config.toml
d_model = 384
n_kv_head = 6
vocab_size = 16384
attn_scale = 0.125
bias = "all"
tie_embeddings = true
optimizer = "adam_variant"
beta2 = 0.95
final_lr_fraction = 0.1
seq_len = 1024
train_tokens = 349700000
steps = 5451
MLP neurons of a small language model. Each row is named by its layer, matrix (up: input weights; down: output weights) and neuron, and shows model dimensions 192-287. Each number is 128 + 24 x the weight over its row's rms, rounded and kept within 0 to 255.
Before each neuron's rows, "fires after" lists the tokens most often just before its 100 highest values on Wikipedia text that the model never trained on.

fires after: " |", " /"
L8.up611 [125  97 138 166 128  91 134 167 115 158 160 148 149 118 120 147  66 162 114  80 137 116 129 152 170 106 175  84 141 156 120 135 128 164 106 128 115  99 137 135 132 112 139 108 137 163 115 156 145 129 103 113 122 130 106 121 139 136  90 124 172 138  77 155 116 122 139 135 138  86  53 156 147 154 126 142 158 127 127 135  97 127 103 126 102 134 118 118 147 151 137  98 121 163 150 168]
L8.down611 [124 134 135 109 141 116 127 113 109 123 112 133 120 104 155  95 127 132 135  95 172 173 134 128 126  99 126 143 120 132 116 145 135 133 133  95 134 148 100 114 134  98 124 131 182 153 130 131 141  79  96 141 113 115 131 122  57 149 115 126 137  91 145 126 119  83  80  92 149 140 116 145 147 132 147 142 105 184 103 153  93 142  88 117 126 120 146 125 124 131 120 113 149 107 148  98]

fires after: " |", " 2,", " 1,", " (3"
L7.up484 [138  87 135 131 154 177 123 149 114 111 166 152 119 118 107 138 126 196 100 129 125 151 102  97 148 119 115  93 105 195 172 118 137 193 124 128 168 171 117 101 136 148 124 127 168 202 116 134 118  96 101  96 126 158  95 180 171 142 140 111 139 167 159 141 135 120 146 129 133 171 115 161 102 165 145 131 104  96 169 139 121 165 144 124 125  96 126 172 116 152 157  75 143 146 144 149]
L7.down484 [186 125 127 117 100 146 145 101 174 107 140 161 109 123 125 111 132  96 116  96 116 160 130 155 105 132 139 121 109 121 135 147 117  94 124 118 152 132 144 134 152 165 136 141 132 139 134 122 115 143 100 120 116 108 130 157 150 109 178 158 136  87  81 135 114 101 118  88 160 139 114  94  87 111 112 139 138 151 123 100 104 106 128 156 113 153 122  47 139 143  62 136 158 139 112 130]

fires after: " d", " c", " La", " 0;", " red", " z"
L8.up863 [141 143 137 157 130 124 116 157  94 109 155 147 135 110 129 104  97 140 117 116 115  94 120  97 124 114 117 112 127 142  92 147 113 133 114 170 107 142 131 109  96 156 128 130 109  77 166 155 128 127 133 111 150 148 156 141 143 112 104  97 115 104 125 138 158 106 156 130 150 129 145 146 140 167 110 132 107 124 124 129 125 130 172  98 105  78 127 138  96 142 145 139 154 125  97 133]
L8.down863 [117 106 156 110 114 143 144 134 158 185 140 112 150 140 116 125 166 145 104 153 127 122 167 161 106 138  71 124 137 116 111 107 145 151 144 106 145 160 106 127 115 117 133  72  97 123 118 110 122 118 104 170 154  95 124 120 170  98 131 136 131 111  99 125 170  46 100 136  83 143 125  92 159 173 133 150 149 141 102 102 112 138  99 127 100 157 113 128 147 137 177 148 180 142  97 106]

fires after: " |", " 2:", " 4:", " 3:"
L8.up1474 [137 122 129 126 119 106 138 148 140 157 157 161 123 120 107 110  69  97 118  78 134 120 160 125 137 121 110 102 135 141 149 169 132 147  99 120 202 139 110 115 113  84 140 101 132 179  88 122 155 137 112  85 128  99 111 145 200 135 107 160  99 143  87 139 129  99 171 140  99 124  95 142 107 120 148 133 136 117 132 118 145 122 148 137 162 157  82 141 115 116 147 108 131 143 121 169]
L8.down1474 [115 134 134  98 100  87 138 143 148 151  92 144 114 105 118 114 118 147 133 108  92 130 159 123 123  80 104 106 104 128 125 109 111 104  99 120 134 134 125 146 134 147 144 128 135 142 124 104 150 160 139 112  86 150 125 148 179 115 114 154 112 131 115 143 104  84 119  92 121 179 157 159 114 150 135 165 136 162 114 141  97 152 105 119 107 113 155 146 113 113 138 118 140 117 104 109]

fires after: " |"
L6.up52 [ 95  84 158 154 175 101 124 107 113 127 135 159 116 117  95 143 115 154 150  59 182  76 130 153 162 179 154 112 143 138 119 138 113 155 134  97 160  49  85 153 156 120 153 141 127 147 124 146 131 163 183 107  82 141 116 114 138 113  88 173 130 109  69 100 147 162 151 136 106 140 106 115 116 109 127 135 123  96 115 121 131 133 137 105  86 114 121 107 128 178 146 150 145 120 147 164]
L6.down52 [141 125 123  88 110 124 109 121 148 155  90 132 134  89 140  85 127 193 128 123 195 100 147 130 101 121 124 108 138 167  97 122 128  99 117 126 127 154 128 112 139  94 109  93 124 111 120 152 127 137 111  97 109 131 117 133 133 131 127 141 107 124 147 120 151 105 144  99 141 120  76 188 159 126 100 180 135 212 120 161 124 141 129 131 132 124 100 122 118 134 127  97 149 150  95 130]

fires after: " |"
L6.up82 [146 105 131 165 121  83 159 143 147  96 173 147 123 102 149 123  89 135 157 115 153  87  84 115 151 151 163  97 118 124 137 176  74 161 136 104 120 109 153 157 164 121 154  99 103 179 149 144 167 137  95 138 116 174 104  85 155 116 119 141 101 130 108 145 105 139 148  97 128  96 126 162 120 143 124 151 133 126 155 144 107 105 107 108 128 172 128 104  99 130 124 127 103 122 130 179]
L6.down82 [148 127 125 119  85 130 114 124 120 141 130 159 163  95 117  96 134 166 146 142 154 123 137 130 129 126 140 129  91 139 106  94 104 101  86 131  94 141 165 134 136  87  78 135 155 128 157 124  94 143  91  98 107 106 160 138 107 148 133 140 138 118 170 137 108  96 139 116 158 107  61 114 140 156 125 156 118 202 144 166 132 157 115  94 147 113 136 142 112 128 130 135 136 136 167 118]

fires after: " the", "-", " a", " The"
L8.up337 [129  76  72 152 103 133 135 137  78 121 143 142 120 138 151  94 133 139 110 129 113 111 169 117 125 130  99 151 138 127 127 133 156 146  97 150 172 100 128 101 121 131 129 158 161 156  95 137 114 124 133 168 137 113 129 161 137 131 101 135 133 131 115 143 158 148 111 140 123 171  94 133 139 128 141 141 142 102 142 145 125 177 121 144 136  94 126 148 157 138 176 112 126 170 131 124]
L8.down337 [154 126 115 122 140  85  83 121 140 137 166 180 155 153 134 173 109 117  97 113 156 132 153 136 120 109  94  73 115 108 132 102 129 108  81 117 111 179 152 154 107 126 123 164 144 109 105 192 125 143 125 148 130 137  97 130 163 160 149 101 122 140  92 125  92 165 165 117 152 151 172 128 107 151  77 135 103 125 110 147 119 128 136 131 158 126 161 114 113 110  87 108  93 102 118 150]

fires after: " |", " 0;"
L3.up1355 [106 132 117 114 146  97 150 154 100 157 150 144 129 117 112 140 110 117 129 112 146 111 110 122 126 127 139 119 148 167 162 166 117 127 150 147  82 148 154 100 152 174 135 132 122 176 101 143 133 132 149 147 158 116 133 168 129  99 125 139 140 105 118 147 110  89 136 131 150 161 133 170 120 128 121 101 154  84 139 125  69 134 120 148  81 114 155 167 171 130 137  83 130 111 163 124]
L3.down1355 [ 74 155 159 141 149 142 121 134 135 144 200 140  99 169 143 139 172 146  71 146 143 126 149 120 113 140 169 139 151 113 170 142 125 130 156 128 183 176 107 102 114 177 154 192  81 168 134 105  98 110 135 128 136 147 122  99 116 126  87 144 131 136 101 156 112 165 112  97 108 174 126 125 112 148 105 139 118 147 156  91 140 118  89 152 116 157 143 116 123 108 118 141 130 153 116 125]

fires after: " was", " were", " been", " most", " became", " for"
L6.up1463 [117  91  76 204 138 153  98 124 118 103 118 113 126 111  86  88  85  88 141 142 114  69 129 104 125 133 137 123 132 111 126 115 151 107 132 117 149 128  91  88  97 140 133 105 174 120 123 106 138 144 168 147 170  95 149 159 152 136 126 142 123 148 106 171  99 139 128 112 140 139 102 170 107 130 127 103 103  90 113 121 135 148 147 138 138 177  96 147 148 118 136  95 143 137 151 104]
L6.down1463 [135 139 121 121  99 142  84 138 164 135 156 123 131 128  75  97 176 159  96 144 142 127 137 160  99 117 107 108 143 145 111 132 138 147 118 122 113 142 111 139 119 113 123 121 128 133 162 117 127 132 111  98 113 125 128 130  95 132 151 113 144  79 103 157 148 134 107 122 134 173 136 147 128  53 168 109 128  96 140 121 163  88 147 131 137 141 115 131 126 106 114 124 113 129 115 141]

fires after: " |"
L7.up785 [132 142  56 176 147 112 151 158 147 139 154 134 112  72  93 121 117 134 141 146 168 112 145 110 134 114 147 105 153 139 107 128 111 160 124 156 170 117 133 164 116 133 132 127 127 161 129 130 125 138 111  79  88 147 150 103  94 114 130 153 108 118 171 137  95  88 139 104 106 139 123 145  78 115 118 113 157 161 155 143 150 120 115 118 125 136 170 140 108 117 111 115  98 159 169 138]
L7.down785 [152 152 109 158 107 126  90 111 142 137 104  49 175 166 126 127  79 111 155 153 110 121 113 118 123 124 140 100 152  84 132 114 134 143 159  94 108 165 135 175 125 101 130 148  94 107 119 136 105 131 117 114  63 157 190 127 132  55 137 120 124 155 179 153 157  91 104 147 163  96 150 171 151 105 112 128 114 151 138 165 122 110 152 158 120 103 127 126  97 101 137 145 184  93 164 127]

fires after: " to", " not", " h"
L6.up337 [102 123  92 134 108 146 178 150 113 109 102 122 105 129 111 147 144 114 112 101 126 145 107 204 135  81 131 107 150 179 157  83 111 135  90 113 145  78 166  86 132 123 159  99 133  97 102 117 135 115 140 174 148 114 153 144 156 118 103  97 103 156  99  92 124 103 127 136  93 132 119 104 101 104 102 101 129  97 117  96 146  94 134  79 141  95 111 135 137 111 144 155 137 146 177 144]
L6.down337 [ 97 110 134 135 106 124 135  99 166 153 116 111 142 142 148  67 133 150 135  77 147  88 149  89  93 141 179  81 142 139 158 130 139 146 167 132 105 169 114 180 134 114 133 129 146 152 116 176 112 133 136 104 155 129 160 125  95 144 174 130 163 144 122 128 131 108 138 111 103  94 136 144 142 119 135 154 116 111  86 137 103 167 147 125  82 106  79 157 161 122 121 148 164 132 171  87]

fires after: " ", " the", "-", " a"
L8.up986 [133 107 142 114  96 129  96 151 165 144  92 101  98 100 113 100 130 134 126 136 114 133 174 121 119  90 133 156 176 107 149 132 126 179  95 172 144 114 110 101 133 140 168 123 153  91 152 122  95 150 133  90  99 128 148 143 128 130  79 150 111 111 139 138 150 108  73 108 107 121 118 106 207  94 163  90 106 161 181 136 135 124 147 138 146 115 155 158 170 116 188 134 121 169 142  93]
L8.down986 [141 185 155 164 140 135 114 143 126 111 147 150 181 117 145 109  97 142 116 127 112 134 145 171 115 173 104 118 139 114 125 121 124  89 106 122 131 141 108 181 123  70  66 127 132 131 107 135 147 150  97 136 116 120 110 119 124 147 142 102 110 119 127 126 122 189 180 164 186  98 107 119  96 172 113 124 135 106 123 130 129 131 122  97 126 105 146 102 159 149 132 168 102 111 162 146]

fires after: " was", " is", " been", " also"
L8.up1279 [ 89 115 124 201 119 102 141 141  93 153 199 137 102  99 124 131 134 140 132 174  82  55 129 117 131  99 102  84 173 162  99 183 115 136 155  98 135 136 121 137 112 120 133 128 145 153 120 136 142 139 145 143 123  65 149 133 120 150 184 160 171 100  88 168 139 124 143  83 139 128 107 141 120 128 143 122  98  92 135 108  94 124 141 131 145 160  94 174 149 132 101 115 133 114 166 154]
L8.down1279 [110  81 141  78 135 133 120 147 114 157 143 126 103 108 117 165 132 145 109 118 100 117 146 116 132 128 123 159 145 199 152 126 160 118 140 127 132 105 134 174 161 153 101 128 101 166 117 147 114 132 128  71  85 132 132 134 117 174 108  93 141 119 105 103 111 207 118  82 152 190 140 140 112 116 106 118 168 153 175 125 120 125 154 123 119 122 105 152  78 100 133  98 138 126 132 135]

fires after: " |", " -", " a", " 3:", " the", " 4:"
L6.up855 [ 80  93 125 118 139  94  86 140 150 138 147 128 165 110 109 152 134 128 105 104 109 109 193 102 128 121 103 126 110 145 154 103 115 182  75 129 155 111 106 124 115 111 122 197 141 162 142 149 124 110  59 131 123 120 160 125 164 108 128 143 166  86 135 166 130 135 141 141 124 136  96 126 116 111 151 161 107  95 120 104 114 157 126 114 163 151 125 157  94 159 125 110 153 163 114 108]
L6.down855 [126  94  84 108 162 127 113 129 140  98 161 132  89 109 137 146 142  83 129 144 111  99 108 118 153  63  75 119  97 172 110 130 136 131 111 101 128 102 138 112 143 118 128 134 143 166 116  89 130 115 122 131 127 112 109 140 192 152 123 139  94 141 148 133 105 119  96 152 140 178 118 187 116 113 137 137 125 141 151 151 106 129  86 101 141 127 126 129 105 134 135  71 156 190 183 129]

fires after: " |", "|---|---|---|---|---|", "|---|---|"
L8.up383 [154 117 131 165 147 177 156 208 145 135 128 161 126 127 124 140 108 143 133 162 117 147 130 136 159  89 129 147 160 124 116 138  67 150 113 147  86 128 124 103 171 148 160 104 163 125  96 156  99  84 100 132 131 104 147 170 126 121 117 143 123  90 152 151 164 106  74 131 131 127 121 137 139 105 101 146 151 124 189 152 130 107 150 108 117 107 116  99 120 144 191 130  81 136 102 100]
L8.down383 [147 142 172 116 160 157 138 140 144 119 135 153 129 113 148 125 137  84 123 151 160 130  72 153 109 136 139  79 175 112 133 173 114 179 167 116 147 144 128 115 123  88 118 113 143 150 100  87 125 127 172 137 137 139 141 113 142 136 132 140 107 152 133 121 117  94 112 117 141 173  84 127 109 107 131 118 119 137 133 143 131  88 100 142 159 149 136 114 106 141 161  82 132 188 113 143]

fires after: "\n", "==", " ==", "===", "s==="
L8.up1081 [161 126 106 103 105 105 124 135 111 166 133 112 108  62 133 131 139 144  73 155 104 114 125 130 140 133 104 160  98 151 154  88 149 151 132 145 144 106 140 125 111 127 170 160 107  89 100 119 136  87 121  97 129  60 143 152 139 146 110 130 100 126 138 136 132 152 130 158 117 133 111 126 140 157 128 123 118 132 136 155 141 129  82 133 126 122 142 119 125 115 166 103 173 142 142 114]
L8.down1081 [159 160 104 133 130 123 140 169 129 119 131 166 145 144 103 158 156 174 120  99  97 110 110 134 151 124 110 143  97 128 117 121 154 139 131 105 151 148 112 111 142 110  83 135 131  79 163 114 147 135 145 109  91 135  90 132  93 126 129  86 125 122 102 129 103 156 117 113 152 154 160 137 153 111 145 148  91 116 125 125 119 146 128  88 138 163 118 116 146 128 151 158  98 100 107 151]

fires after: " was", " were", " be", " is", " are"
L7.up62 [ 97  99 105 162 144 148 161 150 115 145 146 101 119 111  99 134 137 139 172 155 161 127 122  88 163 105 166 150 143 122 138 119 136 142 119 115 175 130 102  97  88 150 127 108 154 146 145 156 188 139 134 168 144 131 120 115 169 104 122 119  98 148 144 129 104 135 161 100 123 155 132  93 103  72 101 122 165  90 149 104  98 113 115 115 105 162 188 131 131 155 117 128 124 161 149  99]
L7.down62 [130 127  96 158 153 115 147 142 139  94 168 115 107 123 154 140 122 114 122 137 158 111  87 135 145 130 129 154 157 142  88 128 134 154 134  93 107 127 114 161 107 107  90 137 146 129 149 135  84 125 133 163 118 164 142 109 107  82  92 104 108 139 109 150 131 109 119 157 120 138 135 136  68 112 155 147  95 104 107 144 129 110 129 103 123 116 145  91 154 115 133 136 153 116 143 154]

fires after: " |"
L3.up1306 [119 104 164 126 130 134 156 158 124 112 160 133 126 116 130 126 113 155 107 141 128  91  96 137 138 107 128 123 101 129 143 129 103 119 156 115 143 121 133  78 142 148 138 156 159 158 107 106  83 146 102 121 136 115 162 130 146 160 118 111 117 156 136 165 113  96 168 133 137 145 168 163 128 145 104 159 141 131 149 139 111 162 109 163 118 132  99 117 126 100 135 122 149 150 159  81]
L3.down1306 [128 153 134 131 128 109 120 125 128 110 191  95  98 204 111 151 145 147  85 154 122 118 114 101 115 121 127 146 147 127 136 158 129 122 172  81 148 175 107 102 119 188 140 159 102 154 169 110  91 119 126 127 106 129 131 107  65 114 104 138 136 143 125 120 114 140 105 124 137 174 103 134 114 119 143 142 101 125 134  86 103 125 112 131 127 137 137  98 123 142 132 120 125 141 144 124]

fires after: " the", " to", " and"
L7.up130 [126 110 155 155 131 154 156 170 113 116 108 119  91 117 140 134 102 118 128 110 124 100 159 136 140 116 125 101 136 171 134 140 114 173 116 168 138 158 146  68  84 171 126 121 141 149 136 147 130 170 168 127 178 120 109 137 148 165 112 125 103 111 102 140 192 125 115 136  87 180 135 119 110 131 135  97 119 120 144  39 128 133 146 141 149 132 117 129 123 117 120 121 143 124 110 132]
L7.down130 [ 98 105 172 141 136 175 101 134 150 124 147 180 151 169 149 170 147 112 107 123 106 176 109 120 136  87 125  97 103 138 121 133 115 118 107 103 135 149  98 154 126 121 144 125 177 148 140 131 135 191 120 128 158 136 100 111 149 135 120 121 140 156 127 143 104 116 166 112 136 105 126 124 187 111 149 124 134 126 126  80 139  99 123 187  99 150 122 124 142 133  80  98 134 134 111 138]

fires after: " to", " not", " would"
L7.up625 [110  90 162 108 148 103 167 155 135 140 113 166  89 162 158 147  87 108 124 129 117 102 105 113 120 103 113  90 128 139 156 127 119 149 138 122 159  76 156 148 147 149 160 136 146 105  84 149 157 137 112 168 114 149 126 128 129 102 170 125 134 165 139 123 169 129 121 140 133 112 147  88 136  90 137 120 133  92 178 143 132 115 104  93 107 118  96  96 121 107 127 124 130 130 106 140]
L7.down625 [ 79 112 155 146  98 108 170  96 112 135 147 137 131 155 169 129 112 142 133 109 146 135 117 148 130  73 127 142 144 146 130 116 128 153 145 112 138  90 137 173 135 133 134 124 200 138 125 126 104  97 110 166 106 165 153 124 118 169 111 128 125 143 140 159 127 103  99 154 136 125 134 127 164  91 160  99 136 122 141 153 131 137  91 128 123 107 144 140 160 135  82 135 125 142 123 125]

fires after: " a", " and", " was", " for", ","
L6.up726 [ 88 102 151 147 138 126 135 156 114 128 165 133 105 150 108 106 113 140  97 130 108 135 163 160 119 133 148 127 108 165 153 108 149 111 111 131 176 103 130  93  61 119 143 124 155 153 141 172 141 107 160 149 194 176 111  83 152 145 113 159 161 164 132  92 164 149 116 112 136 197  92 153 131 147 136 122 127 124 132  83 103 133 133 126 110 147 105 122 143 155 140 104 120 138 136 157]
L6.down726 [121  86 157 115 135 120 161 105 155 147 111 143 122 132 170  97 115 174 116 135 106 141 101 160 149  84 131 143 142 100 111 137 113 119 100 111 122 128 141 128 133 106 118 137 164 205  97 151 136 127 102 120 111 131 137  97 104 158 137 133 148 138 143 112 119 166 120 136 117  73 119  88 126 109  83 148  94 156  93 102  88 134 115 102 124 136 133 122 125 165 116 171 113 120 132 129]

fires after: " |", " %", "\n"
L7.up352 [155 108 100 141 114  80 116 142 135 128 135 159 127  54 119 125 164 135 108 145 131  99 113 147 106 106 138 103 134 122 113 128 109 144  94 146 162 143 154 105 108 113 141 159 137 131 104  81 170 167 148 117 128 106 149 142 133 144  94 136 103 101 140 142 152 106 161  98 118 145 135 122 115 115 146 140 136 139 158 132 148 140  89 135 131 141 104 113 137 131 122 128 144 129 121 129]
L7.down352 [133 156 125 126  76 135 103 170 158 143 155 102 133 131 139 114 111  97  76 134 104 134 133 135 105 153 130 111 137  90  83 133 111 151  93 133 108 115 142 139 115 100 154 140 116 118 107 112 117 160 188 138 100 144 114  87 159 144 176 131 112 163 156 111 115 123 123 133 123 142 108 143 138  71 120 116 120 119 121 121 119 110 148  94 121 144 156 162 136 127 126  96 176  91 158 154]

fires after: " |"
L8.up509 [108 121 144 149 108 130 139 130 143 122 137 162 142 108  89 144  67 131 108 105 112 120 135 161 135 107 106  94 113 130 127 150  87  98 131 125 115  78 102 114 156 110 168  81 144 154 132 143 110 140 139 112 140 130 132 148 183 125 106 151 118 137 120 133 128 107 140 125  84 128  94 138  74 108 129 101 157 137 161 148 131 148 132 132 151  77 168 127 107  95 130  69 121 153 151 153]
L8.down509 [106 143 170 112 127 170 104 140 119 109 101 157 135 173 153 113 162 123 132 131 162 146 104 135  92 157 179  85 129  85 100 128 113  84 118 136 128 158 108 110 126  96 135 125 166 145  88 102 143 118 123 150 134 146 132 138 122 160 100 157 148 115 171 141 130  72 117 116  87 133 141 159 147  97  88  76 114 146 125 137 135 135 106 135 174  97 134  86  51 118 138 115 120 144 131 133]

fires after: " the", " his"
L6.up573 [142 139 126 146 124 121 127 141 109 131 118 136  97 101 163 158  80 127 126 106  66 120 169 128 151 141 144 125 142 114 150  95  97 142 142 126 137 158 120 103  67 145 157 129 122 123 136 127 122 163 107 128 148 112 113 114 146 139 132 119 157 139 135 164 170 140  95 143 105 109 100 155 123 170 147 105 105 135 175 108  85 156 168 144 152 134 140 166 108 114 175 118 103 132 148 134]
L6.down573 [118 127 156 160 120  96 138 126 145 132 166 122 123 135 149 108 115 137 142 137  97 109  92 165 172 104  84 119 107 142 116 115 120 131 139 119 113 121 119 143 111 162  94 124 200 162 126 125 126  98 119 141 123 175 166 154  95 186 150  99 144 166 136 127  91 184 160 182 108  80 148 109  81 134 113 109 120 114  75 124 138 149 113 158 103 117 149 141 134 131  85 126 119 115 119 137]

fires after: " was", " is", " been", " are"
L6.up357 [103  96 114 178 147 136 155 156  97 123 163 148 141 105 141 102  91 136 130 202 122 122 102  81 133 139 162 120 125 179 153 130  89 181 169 133 146 123 116 156 129 131 122 127 116 166 131 132  92 155 190 165 174 120 123 121 107  89 141 142 136 135 113 179 118 127 167  98 145 167 129 107  91 120 148  89 170  85 131 141  91 147 171 133  92 157 127  94 151 169  93 142 126 128 144 106]
L6.down357 [151 115 131  91 133 107 143 107 132 147 101 141 157 137 106 136 144 121 173 114 155  79 121 157 120 117 157 174 123 125 152 140 128  96 114 128  50 131 117 121 125 113 146 143 151 117 123 145 148  71 161 109 156 161 121 139 145 150 155 107 149  70 149 125 144 161 105 129 122 158  74 135 130 138  84 121 146 114  82 186  97 122 130 135 159 104 115 153 139 153 149 123 142  91 135 167]

fires after: " |", " a", " the", " 1:", "|"
L6.up791 [146 122 151  93 129 114  95 140  87 155 123 136 114  69 145 151 122 142 105 124  93 130 146 157 120 153 138 121 120 113 137 145 119 184 116 161 122 122 145 121 134  86 129 123 135 149 123 141 124 111 126 125 111 148 117 142 118 139 114 146 148 114 117 172 144 133 115 127  70 117 123 142 103 149 123 137 128  96 130 120 137 116 146 116 118 143 126 174  79 166 123 100 162 164 126 125]
L6.down791 [151 142 140 122 146 147 105 150 140 137 131 127  85  67 109 151  85 115 144 146 140 113  99 130 122 141 117  90 111 152 128  77 100  89 137 154 185 108 125 178 125 140  89 111 107  98 122 143  95 141 121 147 112 149 113 145 122 108 119 148 160  96 103 173 139 168 122 136 113 150 133 168 146  95 157 142 141 111 150 150 114 111 138 105 125 121 124 147 154 135 135  93 116 131 131 149]

fires after: "|---|---|---|---|---|", "|---|---|---|", "|---|---|---|---|---|---|", " |", "|---|---|", " (incumbent)"
L8.up1162 [137  79 151  95 143 117 157 141 108 114 135 147  91 154 137 189 141 106  91 113 112 127 156 148 153 124 130 129 147 137 163 121 141 165 114 139 116 145 136  87 132 170 132 143 147 178 115 172  93 102  84 124 124  93 168 144 155 165 150 171 117 135 118 130 156  85 124 125 137 121 131  82 114 116 140 152 167 131  95 156 146 116 143 124  97 143 122 163 125 122 113 130 133 159 106  97]
L8.down1162 [ 74 122 131 133 125 141 168 136 110 138 115 127 162 100 139 165 146 111 111 148 103 146 156 149 106 139 162 115 101 126 119 146 121 127 155 144 154 149 122 155 164 171 156 114 152 124 173 126 111 123 124 127 160 105 174 146 137 154 101 119 138 108 125 124 110 121 170 153 151 148 138 115 121 130  83 130 107 111 128 149  81 142 142 130 141 103 106 143 139 118 127  94 109 128 102 114]

fires after: " |"
L3.up1120 [144  96 126 147 152 134 159 131  92 116 134 123 126 139 119 119 120 132 123 166 107 106 118 143 124 100 119 140 152 153 142 131 111 126 141 149 115 159  94 103  79 154 118 127 180 183 131 129 107 109 149 104 110 113 142 158 111 115 122 148  98 129 154 134 138  90 149 138 149 163 155 176 138 164 170 153 118 132 150 114  98 128 164 111  84 151 113 156 157 120 167  77 106 118 130 144]
L3.down1120 [ 73 135 160 149 117 104 129 142 141 126 113  97 142 148 174 143 144 185 120 117 140 120 117 113 113 149 130 120 115 134 122 146 132 108 149 112 108 145  95 127 141 116 122 104 151 137 134 124 131 157 138 133  75 117  92 138  72 146 111 161 120  48 107  98 129 120 104 121 137 114 147 131 135 178 141 129 138 136 149  91  71 116 122 155 140 180 132 128  89 149 119 121 155 134 158 153]

fires after: " |", " was"
L6.up80 [ 74 106 118 155 112 105 130 128 100 141 141 152 146 117 120 114 119 117 133 112 109 108 114 137 149 114 153 151 118 160 110 150 105 107 119 146 149 127 122  67 135 110  85 130 143 134 146 130 134 148 164 119 124  96 151 137 151 135 113 162 131 137 147 172 134 140 184 132 152 183 125 145 122 116 128 146 113 119 135 139 131  85 172 154 143 103  87 129 129 116 131  77 120  93 170 144]
L6.down80 [125 141 141 154 140 130 190 126 155 131 104 133 149 140 118 110 126 126 146 148 113 132 139 115 151 114 112 145 101 139 108 120 171 138 128 128 112 151 124  87 157 146 118 143 130 121 123  82 145  81 183 114 155 148 136 134 119 161 106 121  84 123  97 143 137 191 125 102 149 255 110 121 156 119 182 143 128 127 157 134 138 156 114 137 159 119 129 153 140  97 110  50 118 126 168 112]

fires after: " was", " is", " are", " were"
L7.up1232 [135 114 153 182 167 133 147 154 142 157 152 170  81 108 139 103 127 122 143 123 134  81 147 123 122 113 110  82 132 164 159 145 111 134 114 130 142 116 139 138 117 115 110 139 147 153 147 191 111 144 125 168 190 135 150 119 147 128 125 155 140 148 132 123 124 101 128  79 164 118 114 160 107 105 120 106  93 129 133 120  91  90 150 134  98 166 117 148 143 106 141 141 129 127 163 119]
L7.down1232 [128 133 170 162 133 126 143 114 167 151 158 103 125 153 105 138 132 128 139 148  99 110  97 113 137 121 115 107 126 154 122 144 127 136 152 116  98 169 140 158 139  94 117 103 196 182 169 165  99  97 133 163 125 133 144 127 124 143 149 148 103 116 162  98 134 124  98 117  96 158 135  89 128 123 129 138 169 114 141 148 117 107 146 156  99 141 122 151 123 139 112 163 123  79 121 136]

fires after: " were", " was", " are", " be", " is", " been"
L6.up1157 [130  75 127 135 166 100 107 134 134 145 157 119  83 114 120 145 113 124 122 128 112 147  87 133 103 113 151 103 152 137 132 187  74 182 155 134 104 114  87 118 120 118 139 102 135 150 152 164 110  94 130 134 151 124 157 167 141 133 178  89 119 139 139 134 124 135 117 146 146 137 139 112 104  87 131 179 151 138 101 121 107 118 157 100  79 153 128 160 116 175 119 124  91 126 197 102]
L6.down1157 [104 135  93 125  74 137 149 127 122 153  98 111 139 142 123 125 105 135 177 109 120 105 100 137 128 167 113 163 127  98  97 146 200 101 178 142 149 121 134 140 142 116 129 163 162  89 178 147 150 147 136 130 158 142 121 120 101 134 147 118 127 157 127  96 129  89  97 123 111 154 124 142 116 125 110  82 123 131 101 145 132 124  97  80 113  95 134 118 145 115 148 155 118  89 122 130]

fires after: " to", " can", " would", " also", " not"
L7.up1096 [ 92  95 131 137 190  98 168 116  99 110 109 140 148 125 112 117  97 138 112 144  89 126 158 103 121  66  89 143 137 128 120 103 111 136 129 118 164 164 134 158 110 130 156  97 142 127 159 142 130 125 124 164 110 120 109 148 113 145 118 118 123 194 110 128 166 129 138 113  79 127 108  81 134 126 102 108 106 102 122 106 132 138 144 151 126  78 168 112 134 171 133 155  96 112 141 133]
L7.down1096 [124 148 145 141 107  97 139 137 135 110 144  97 141  92 123 146 143 162 176 129 151  98 133 134 133 121 136 139 173 103 155 137 134 126 142 128 104 126  96 141 152 121 129 114 144 124 121 100 119 103 166 120 138 139 130 171  88 112 114 160 129 163 142 135 129  84  98 153 154 111 138 132 133 157 135 110 138 115 122 143 145 158 118 144 120 120 110  91 131 106 106 146 138  93 152  92]